Weights of a small GPT-style language model, trained from scratch on English Wikipedia.
Architecture: RMSNorm before each block, tied embeddings.
MLP neurons of a small language model. Each row is named by its layer, matrix (up: input weights; down: output weights) and neuron, and shows model dimensions 0-127. Each number is 200 + 40 x the weight over its row's rms, rounded and kept within 0 to 999.
After each neuron's rows, "fires before" lists the tokens most often just after its 100 highest values on Wikipedia text that the model never trained on. A number after a token or word is its count.

L9.up71,223,216,186,130,154,186,213,171,194,157,186,150,282,226,224,204,247,212,167,202,155,231,201,207,168,253,227,182,237,151,213,189,210,136,197,176,217,239,167,212,182,197,252,179,229,196,185,277,219,118,270,344,192,159,168,220,300,160,248,240,179,199,180,276,167,214,232,267,228,189,229,206,204,331,183,227,201,201,166,238,202,165,217,273,152,249,248,263,189,178,212,156,216,197,140,122,171,259,205,193,183,205,208,184,236,194,230,177,183,231,194,168,267,221,263,204,193,235,239,236,206,166,147,219,209,233,235,195
L9.down71,188,169,167,184,135,164,218,205,234,193,154,214,203,256,242,227,219,182,242,164,200,73,247,223,220,196,238,269,189,220,233,163,137,181,145,195,149,172,215,291,206,209,229,219,202,188,181,244,166,177,153,232,172,187,168,166,201,210,205,221,172,209,169,181,183,218,218,237,106,172,250,208,216,163,162,213,217,251,229,127,220,250,184,238,206,178,216,188,269,273,183,217,230,236,199,241,317,169,162,250,201,176,174,182,217,208,190,212,206,183,196,206,189,242,165,176,239,198,218,77,197,226,251,132,246,254,301,148
fires before: "s" 35, "t" 8, "at" 6, "ro" 4

L9.up182,213,264,252,242,202,221,193,140,196,213,243,261,184,251,222,201,251,210,238,202,207,181,177,235,146,183,170,222,178,186,187,196,181,216,232,199,260,139,225,229,120,128,172,185,163,311,192,261,219,220,201,268,165,198,221,144,194,187,229,182,205,217,142,213,241,200,191,196,277,232,227,181,244,131,143,151,162,207,221,167,113,201,248,331,187,178,141,228,161,300,184,245,209,199,232,219,207,310,190,219,179,251,203,180,203,230,208,212,233,194,193,226,117,224,197,185,172,181,184,151,160,197,238,184,197,195,244,217
L9.down182,178,228,118,223,163,218,152,205,224,118,125,210,225,211,178,174,164,192,139,172,206,226,158,219,254,211,212,193,188,221,172,193,198,176,149,228,180,212,118,236,218,190,152,199,246,146,246,205,222,248,154,197,192,207,199,219,152,201,225,172,173,128,264,183,181,236,284,187,197,196,148,194,166,219,222,217,220,219,154,220,178,217,156,153,211,178,271,214,260,117,258,151,219,218,148,184,192,159,139,186,210,190,163,226,182,175,190,197,202,200,148,169,158,194,156,237,241,176,214,252,298,276,232,204,253,248,159,172
fires before: "y" 29, "e" 26, "ge" 6, "nd" 5, "z" 4, "T" 4

L10.up425,234,217,183,203,192,127,170,200,133,181,180,206,174,252,231,181,222,279,207,168,173,221,233,165,170,230,194,159,190,172,246,242,183,190,148,215,247,223,164,318,165,229,154,168,170,150,194,193,259,176,239,221,171,220,165,217,245,183,165,154,277,214,169,237,208,159,250,134,167,231,133,213,226,156,104,150,79,216,194,196,151,209,186,174,217,167,276,189,215,225,241,242,225,207,237,203,129,144,254,133,202,150,214,195,177,211,204,161,204,205,213,180,216,262,192,221,195,239,206,239,173,209,181,99,190,206,188,234
L10.down425,238,253,188,217,230,186,222,203,183,169,179,227,152,263,76,173,179,205,191,219,205,175,240,195,104,286,290,191,195,204,221,175,185,263,187,61,174,155,239,188,207,226,214,257,218,233,172,216,270,175,165,204,141,208,225,146,245,217,263,127,189,222,197,248,217,219,195,201,210,213,161,179,250,174,239,183,246,213,229,261,139,282,179,205,160,215,196,222,220,151,182,129,190,237,219,134,245,175,225,214,200,208,240,122,257,212,173,162,220,179,150,296,232,241,133,229,254,235,214,227,181,251,190,188,182,141,139,249
fires before: ")" 66, "\"" 6, "]" 4

L9.up169,258,207,204,115,200,164,147,129,218,197,219,191,167,159,219,175,198,163,278,219,135,209,260,207,168,160,201,259,177,205,149,193,172,216,172,242,138,124,249,179,248,179,198,208,241,262,217,203,156,201,251,183,168,202,170,181,236,123,185,174,153,262,164,212,238,259,209,189,164,221,142,172,208,194,225,213,171,175,244,151,236,152,267,228,172,196,148,292,151,195,144,244,241,133,213,283,187,132,207,238,241,263,240,170,167,193,276,217,228,213,244,215,249,163,221,188,191,196,259,222,215,246,233,161,204,197,203,155
L9.down169,101,158,208,204,243,190,229,185,166,223,142,194,165,207,193,220,210,165,160,225,227,218,187,228,228,208,192,218,196,173,152,280,193,192,257,210,179,257,195,193,250,101,168,86,259,124,196,176,243,173,164,185,139,232,202,208,238,198,155,193,300,263,276,183,141,230,154,163,222,162,198,145,211,162,198,155,219,191,177,207,202,193,156,225,139,177,215,232,230,196,204,265,203,270,279,199,197,218,260,150,213,129,191,258,136,274,145,235,211,158,237,105,164,204,239,208,260,186,231,218,169,160,220,268,196,223,187,222
fires before: "el" 15, "or" 12, "ot" 11, "ion" 6, "our" 6

L12.up542,177,167,209,201,239,197,215,184,199,262,251,253,277,162,205,197,216,165,199,155,205,175,290,257,259,113,216,208,282,179,293,157,165,278,224,158,185,196,219,197,141,183,235,211,223,186,122,208,119,196,238,188,249,159,200,171,171,169,165,162,114,153,194,173,216,188,257,249,206,243,218,234,187,251,105,272,182,187,211,170,156,149,187,253,104,158,176,219,222,151,206,231,242,178,163,195,183,202,199,245,150,172,218,140,180,171,241,180,141,239,171,235,213,301,220,172,168,210,176,221,186,166,220,142,138,186,197,245
L12.down542,241,245,250,204,176,221,152,212,185,228,117,132,146,244,158,232,229,259,208,158,179,218,162,185,127,228,100,181,171,239,166,269,203,202,167,229,229,179,186,152,203,184,232,181,216,162,215,235,258,211,150,186,233,220,184,257,206,239,193,190,192,145,211,242,178,240,112,155,197,226,166,190,175,178,161,224,250,262,202,234,173,277,128,196,229,198,162,233,183,238,143,147,225,225,245,239,284,135,201,178,166,200,253,227,203,168,106,241,223,248,286,209,192,175,184,176,154,160,209,199,193,263,234,208,256,243,249,252
fires before: "s" 34, "a" 10, "u" 8, "an" 7, "i" 5

L9.up108,213,216,189,193,214,230,131,210,94,209,208,215,265,171,204,217,208,163,209,273,134,207,261,227,216,221,115,267,144,167,188,192,111,190,150,149,167,162,242,190,155,204,178,243,175,188,231,201,261,183,167,194,197,335,145,156,186,257,189,231,221,224,170,224,264,229,215,196,191,224,282,187,206,189,209,179,174,196,125,203,107,173,292,205,181,228,187,206,222,158,187,207,228,200,219,185,146,166,230,178,178,241,201,290,168,167,217,258,212,212,198,191,146,189,216,196,171,201,212,213,166,217,208,267,244,217,224,131
L9.down108,113,207,214,239,204,227,155,226,184,134,109,220,171,221,233,168,237,199,182,150,201,184,89,160,190,166,185,184,164,143,250,227,237,214,277,207,194,216,194,197,167,211,218,174,232,201,200,178,197,217,276,212,104,243,228,198,130,208,152,157,179,226,237,202,145,233,191,179,274,112,176,245,218,230,212,176,204,186,92,192,184,244,169,152,193,225,157,201,146,221,210,251,132,211,154,224,197,204,203,167,228,173,161,127,150,159,208,173,228,145,112,122,171,222,181,217,185,147,236,233,98,225,182,166,219,163,152,258
fires before: " |" 34, "y" 5, "g" 5, " to" 4, " from" 4

L12.up360,151,251,172,179,174,149,225,229,219,173,144,205,252,251,213,235,210,192,229,188,127,184,206,209,235,207,156,227,228,213,292,234,200,194,191,114,243,268,294,225,112,257,186,203,201,233,238,156,169,200,246,224,178,227,262,212,139,181,142,243,246,219,249,248,255,208,186,193,152,220,244,199,190,300,196,236,161,211,209,205,211,231,198,230,245,245,250,209,225,149,138,226,216,137,109,207,208,152,203,236,234,158,281,245,195,198,234,109,226,221,210,148,209,207,289,178,277,204,253,259,247,215,157,274,193,214,186,243
L12.down360,257,242,228,190,220,221,248,167,233,123,213,305,270,192,191,194,148,149,279,212,236,151,194,222,173,240,255,171,208,77,200,155,177,226,258,189,201,226,244,195,161,210,229,219,221,177,163,217,193,216,187,98,137,232,172,99,232,197,276,197,184,237,188,172,225,149,173,211,271,141,231,229,255,209,154,201,162,182,145,183,146,170,174,189,176,179,137,172,189,190,256,229,198,298,220,205,246,242,140,240,237,200,259,219,182,263,205,234,227,153,225,166,213,193,170,234,142,191,212,180,208,222,272,166,143,238,217,128
fires before: "k" 23, "ly" 10, "enc" 7, "ion" 6, "st" 5

L9.up365,209,216,210,189,225,196,147,220,130,162,251,137,145,209,178,222,234,162,219,152,190,227,58,280,164,156,186,232,187,149,179,241,228,166,173,213,233,190,139,177,179,249,218,158,254,247,109,187,158,207,116,249,221,207,152,194,202,203,163,190,180,286,157,210,270,201,269,219,160,221,169,217,187,167,216,158,210,234,201,188,199,207,246,178,191,187,218,226,214,225,88,185,170,198,186,185,155,128,212,239,77,140,223,292,171,190,228,274,156,234,206,204,247,167,164,197,154,175,200,217,176,189,217,208,228,184,222,215
L9.down365,241,160,203,211,162,171,172,188,273,219,212,185,129,168,210,127,181,137,193,153,238,200,125,194,238,203,235,215,208,164,130,182,126,207,155,209,229,189,160,159,150,174,255,205,227,138,186,137,200,192,129,216,268,320,228,218,220,177,154,160,248,172,243,180,211,169,201,174,162,197,184,182,244,157,232,252,211,210,169,201,178,153,237,193,194,202,217,217,243,130,175,220,211,149,199,159,231,96,255,207,160,180,192,285,107,149,238,246,143,168,187,159,154,275,159,234,214,128,176,247,248,227,244,179,260,178,195,137
fires before: "t" 51, "it" 10, "at" 7, " —" 6, "ra" 5, "ts" 4